config = dict(
    n_layer=8,
    d_mlp=2304,
    vocab_size=19667,
    norm_place='pre',
    positions='rope',
    init='uniform',
    init_std_down=0.0,
    beta1=0.95,
    beta2=0.99,
    decay_fraction=0.67,
    batch_tokens=[131072, 262144, 393216],
    doc_mask=True,
    steps=7809,
)
MLP neurons of a small language model. Each row is named by its layer, matrix (gate and up: input weights) and neuron, and shows model dimensions 320-447. Each number is 50 + 12 x the weight over its row's rms, rounded and kept within 0 to 99. A neuron's up and down rows have the sign that makes its largest values positive.
Before each neuron's rows, "fires in" lists the words (lower case) most often at its 100 highest values on Wikipedia text that the model never trained on.

fires in: "years", "days", "year", "games", "months", "seasons"
L3.gate1702:48 50 53 52 51 52 58 47 43 34 40 82 47 49 95 64 62 40 42 52 55 51 36 43 49 61 47 49 40 70 44 67 61 54 49 51 41 56 53 42 49 65 50 59 28 54 35 59 57 57 50 48 46 32 71 53 55 54 42 49 48 63 52 51 39 46 48 32 62 73 45 39 39 49 47 46 43 50 60 65 44 65 48 28 59 65 34 58 59 52 49 59 47 38 63 45 75 47 36 60 54 60 55 24 65 49 49 51 52 49 27 51 52 44 34 29 40 60 51 61 37 48 43 54 53 61 44 55
L3.up1702:62 51 41 51 63 34 49 47 45 47 53 61 47 43 69 51 53 42 50 58 43 61 33 59 59 59 44 56 59 36 54 56 31 59 46 40 52 60 62 64 48 44 54 44 21 47 53 58 60 70 68 44 45 54 66 67 31 56 50 41 43 47 39 59 76 41 64 48 37 42 50 56 45 55 50 26 61 61 51 47 54 57 54 45 35 37 51 45 81 53 41 29 51 47 70 60 64 36 59 58 56 68 49 49 48 45 37 37 53 55 38 58 44 41 51 38 48 66 52 38 65 64 58 58 43 65 64 23

fires in: "there", "they", "we", "and"
L3.gate1865:47 57 59 60 52 62 62 48 58 83 40 26 57 62 61 22 53 53 26 25 42 46 38 60 58 63 33 51 55 39 27 50 37 44 39 39 76 43 66 17 63 51 62 48 44 67 34 55 52 51 45 52 67 37 51 51 69 53 30 54 71 35 55 62 44 35 34 58 73 74 54 46 49 55 39 35 40 61 39 54 56 44 35 56 33 45 44 53 50 39 40 36 46 58 52 59 66 52 26 49 52 45 40 67 48 57 62 58 68 67 38 58 34 49 51 34 64 54 57 70 68 61 38 56 42 62 51 43
L3.up1865:51 46 69 59 60 54 62 52 59 47 32 52 38 56 33 46 49 51 65 37 27 42 42 59 41 45 39 58 59 58 44 55 48 40 31 52 60 40 55 44 43 47 82 43 40 35 32 47 34 62 50 39 69 39 42 50 37 60 62 59 39 32 38 55 23 54 45 36 39 38 38 33 48 44 35 29 52 59 22 42 55 48 33 48 40 30 35 31 41 28 59 82 53 58 51 68 72 34 34 48 49 60 36 44 61 29 62 36 51 38 69 52 58 64 49 34 48 52 46 76 36 57 37 58 72 62 27 62

fires in: "south", "north", "east", "west"
L3.gate472:57 50 48 49 62 63 45 49 55 66 14 46 61 41 66 42 45 81 57 70 54 39 77 44 34 23 47 61 62 39 49 45 73 54 36 67 59 48 62 34 52 52 54 55 47 34 61 57 59 54 36 56 49 22 47 48 38 28 26 53 45 40 48 25 29 40 47 45 51 62 48 39 58 49 60 45 47 57 53 18 43 51 56 49 29 40 39 43 67 38 30 62 30 34 49 52 36 43 78 34 44 48 61 39 44 51 64 69 52 53 55 44 43 38 43 52 51 62 54 45 49 31 38 64 40 47 63 71
L3.up472:44 60 55 50 35 54 67 70 65 50 51 50 46 40 51 58 61 51 63 44 45 43 61 49 50 49 44 68 47 42 44 42 56 47 54 67 18 39 36 39 55 65 64 54 27 45 50 45 61 43 56 40 43 37 65 23 65 32 42 33 38 56 46 27 50 63 66 60 48 45 50 46 56 43 45 76 50 51 49 56 47 61 39 51 51 56 42 68 49 68 51 40 42 46 45 46 46 39 47 37 35 55 51 28 61 51 65 66 51 68 19 52 23 40 79 38 61 63 70 61 35 49 70 41 37 39 36 64

fires in: "have", "has", "had", "show", "feature"
L3.gate1854:31 25 56 45 36 52 33 50 52 53 30 52 49 53 42 60 34 68 51 43 28 60 55 47 54 50 58 48 49 60 54 34 47 32 56 40 40 43 36 45 57 41 56 44 64 32 28 53 54 29 39 49 44 49 42 56 46 51 59 61 45 52 54 29 34 42 34 64 40 61 47 41 60 51 58 46 73 86 31 56 44 28 48 58 41 50 35 39 56 49 58 54 63 88 65 61 52 51 32 57 60 42 46 59 70 40 48 66 49 53 43 57 49 50 51 62 24 45 49 47 42 37 59 60 62 69 63 44
L3.up1854:64 17 74 38 36 39 50 45 64 49 46 63 57 49 47 54 31 55 50 54 63 55 56 37 50 56 31 10 39 55 65 19 70 49 51 35 56 62 67 44 36 44 53 55 38 51 65 39 44 54 52 49 53 62 45 49 45 24 62 49 60 35 58 47 45 66 61 45 55 43 54 60 53 64 55 72 51 54 48 50 60 38 65 41 44 41 58 51 39 35 62 60 57 55 64 70 39 50 28 50 50 36 64 40 63 52 33 59 44 58 64 62 58 51 60 49 58 53 62 69 51 47 67 49 52 72 75 46

fires in: "had", "having"
L3.gate702:51 35 57 59 45 48 46 42 44 60 21 61 42 39 70 67 45 45 38 31 28 64 33 34 61 57 50 64 55 38 58 46 62 58 60 62 36 60 52 31 20 44 41 46 39 31 41 52 71 56 54 54 39 40 39 56 44 55 41 39 73 83 68 48 51 34 49 41 53 37 65 41 44 55 52 50 44 57 44 40 60 20 39 54 48 39 54 53 57 49 59 24 66 66 52 61 60 43 30 48 53 60 69 55 44 67 39 54 51 55 70 47 54 49 57 43 48 62 51 64 39 43 44 56 47 32 47 47
L3.up702:54 40 40 47 54 49 47 24 52 60 56 49 40 58 48 56 52 57 44 36 19 43 47 39 63 71 55 45 44 50 45 52 41 58 58 55 62 61 42 40 48 56 49 51 69 54 51 52 76 44 57 49 60 33 48 48 42 44 74 52 45 59 49 75 66 48 54 43 41 51 64 58 45 54 75 28 38 47 39 47 54 71 67 54 47 59 68 32 37 53 40 38 63 44 64 46 47 48 30 54 48 48 45 58 51 58 37 55 43 43 69 55 46 58 61 45 30 53 37 62 50 47 59 71 69 31 33 52

fires in: "there", "age", "of"
L3.gate14:51 55 50 49 27 39 47 60 77 55 30 86 74 56 65 67 50 45 22 35 28 53 58 60 65 65 58 34 62 63 53 34 47 65 42 14 53 53 48 59 55 54 66 44 46 58 51 42 43 54 78 51 40 49 49 56 65 52 55 62 38 59 60 47 44 48 66 62 62 68 48 43 53 53 56 55 53 65 47 50 66 52 47 65 43 46 43 50 39 51 45 44 50 09 43 34 58 58 55 54 46 48 49 57 29 58 61 55 38 67 43 40 70 56 45 49 52 52 62 62 63 63 45 43 44 38 55 58
L3.up14:64 28 44 64 51 82 62 44 49 52 41 58 44 64 64 58 38 61 63 36 69 55 37 46 40 34 39 29 29 54 34 52 62 39 51 52 48 35 59 48 41 60 56 51 71 31 45 51 52 54 39 33 65 54 52 51 27 62 68 54 59 38 43 54 60 31 48 44 41 58 68 58 48 37 40 64 40 51 58 60 41 77 57 30 81 43 49 31 69 55 19 64 51 49 39 60 52 53 41 50 53 63 56 72 55 39 53 46 45 42 51 40 42 71 46 39 57 54 48 55 41 55 53 71 64 50 33 38

fires in: "a", "an", "is", "6"
L3.gate2180:31 54 45 59 61 46 59 44 55 58 38 43 34 55 46 39 47 38 51 27 47 58 69 60 39 58 59 63 54 59 50 16 56 29 36 41 52 39 74 32 31 51 42 56 70 64 50 41 47 44 61 63 41 49 36 44 38 69 48 47 60 34 67 32 50 37 40 61 51 54 20 70 58 55 53 84 45 40 32 54 46 57 55 56 50 57 54 60 55 57 53 51 40 63 35 53 70 43 68 42 46 46 41 47 61 33 40 66 38 43 57 50 60 38 52 37 58 35 46 53 67 52 45 45 44 32 45 53
L3.up2180:42 63 55 48 60 45 69 76 43 45 50 36 45 62 54 74 38 48 59 37 51 60 53 30 37 44 42 26 57 54 40 76 49 36 50 44 43 34 49 56 46 45 50 67 49 58 50 35 69 25 60 48 47 42 72 52 50 43 42 36 71 52 50 33 25 40 41 37 58 57 73 32 45 55 46 38 34 50 39 34 61 52 64 55 47 26 33 62 43 52 38 29 48 35 64 62 36 48 28 44 41 28 48 51 56 38 50 27 62 59 88 43 45 67 52 57 58 45 48 43 34 40 55 40 43 59 49 31

fires in: "to", "not", "would", "may", "t"
L3.gate394:50 51 55 47 91 34 51 48 31 49 49 50 50 46 79 72 52 56 49 51 27 50 23 42 45 58 53 46 53 41 50 50 61 48 55 55 58 53 43 56 57 42 53 64 64 38 09 68 45 49 56 46 63 37 36 64 27 63 62 62 37 64 59 80 33 48 43 52 43 49 38 47 44 55 59 48 35 83 46 47 49 47 47 52 47 62 42 34 71 58 33 65 60 59 59 39 57 56 54 45 46 63 61 55 78 46 57 69 42 51 55 38 33 52 26 58 57 33 56 49 37 42 46 48 32 47 46 49
L3.up394:52 61 65 57 62 38 41 59 49 40 41 58 31 69 56 40 58 80 34 46 30 35 26 60 51 62 48 29 58 39 40 59 67 50 44 47 64 35 42 49 47 41 59 60 60 49 52 52 69 53 68 46 65 56 43 48 53 26 58 49 61 65 59 53 43 36 49 22 32 47 62 44 46 50 54 36 37 46 48 39 58 33 50 45 49 44 40 52 45 40 41 45 42 56 55 43 53 45 51 42 34 54 57 36 44 47 54 52 41 72 38 49 33 58 27 40 67 53 59 64 60 70 64 58 47 52 50 49

fires in: "have", "there", "she", "they", "would", "later"
L3.gate683:57 52 58 59 37 39 56 68 68 46 50 48 42 59 64 63 59 32 44 38 51 51 53 62 55 47 55 61 43 69 56 60 54 26 44 54 50 58 45 70 50 40 41 66 68 51 43 59 59 66 53 66 46 55 62 44 66 67 61 40 47 65 53 54 48 57 64 46 44 44 52 45 43 55 48 49 71 60 41 19 54 25 58 37 41 51 50 34 50 55 76 67 52 36 38 26 45 85 55 62 65 65 38 50 57 58 52 54 69 65 36 52 39 49 39 48 56 59 60 73 50 41 56 46 22 56 45 73
L3.up683:40 68 53 34 57 51 77 48 37 56 33 55 39 54 48 37 34 54 59 60 61 39 55 80 70 38 33 53 44 74 74 38 62 59 58 35 56 47 52 68 43 72 59 60 56 57 57 47 54 50 33 54 48 57 50 51 54 61 42 51 53 68 59 35 48 53 46 32 59 57 37 51 56 47 45 78 45 54 53 41 40 49 44 61 31 27 45 64 43 60 44 47 48 61 80 54 61 48 47 46 33 41 33 58 56 45 50 67 49 61 27 47 43 27 49 52 35 53 48 44 44 72 51 48 38 53 82 69

fires in: "which", "are", "is", "were"
L3.gate1704:51 55 70 70 44 55 39 36 62 54 45 37 49 41 56 42 46 14 48 40 68 43 54 54 49 46 42 52 42 40 52 45 37 48 29 45 45 33 72 24 47 46 36 43 35 37 55 59 40 52 63 59 47 18 33 38 56 28 50 29 54 55 56 34 42 38 59 54 61 50 48 05 46 68 59 77 53 64 52 56 44 30 43 51 49 49 39 61 59 37 28 32 55 42 67 49 64 49 50 30 64 59 46 69 68 41 41 42 58 54 50 34 65 70 44 47 38 54 60 70 50 47 40 47 50 61 56 59
L3.up1704:53 37 39 76 54 60 31 51 50 63 42 68 30 64 50 48 56 45 69 43 30 39 57 55 68 26 70 47 57 37 63 67 36 43 21 47 66 38 23 49 50 57 34 64 66 31 52 50 60 34 54 47 51 39 60 67 43 59 44 51 30 41 43 63 59 40 58 43 49 48 41 47 48 57 40 61 58 53 45 46 58 51 53 46 45 67 86 61 47 49 66 47 36 40 65 51 50 35 50 69 45 62 37 59 44 34 59 52 55 70 60 61 55 46 27 51 62 38 34 42 36 47 41 57 53 56 56 54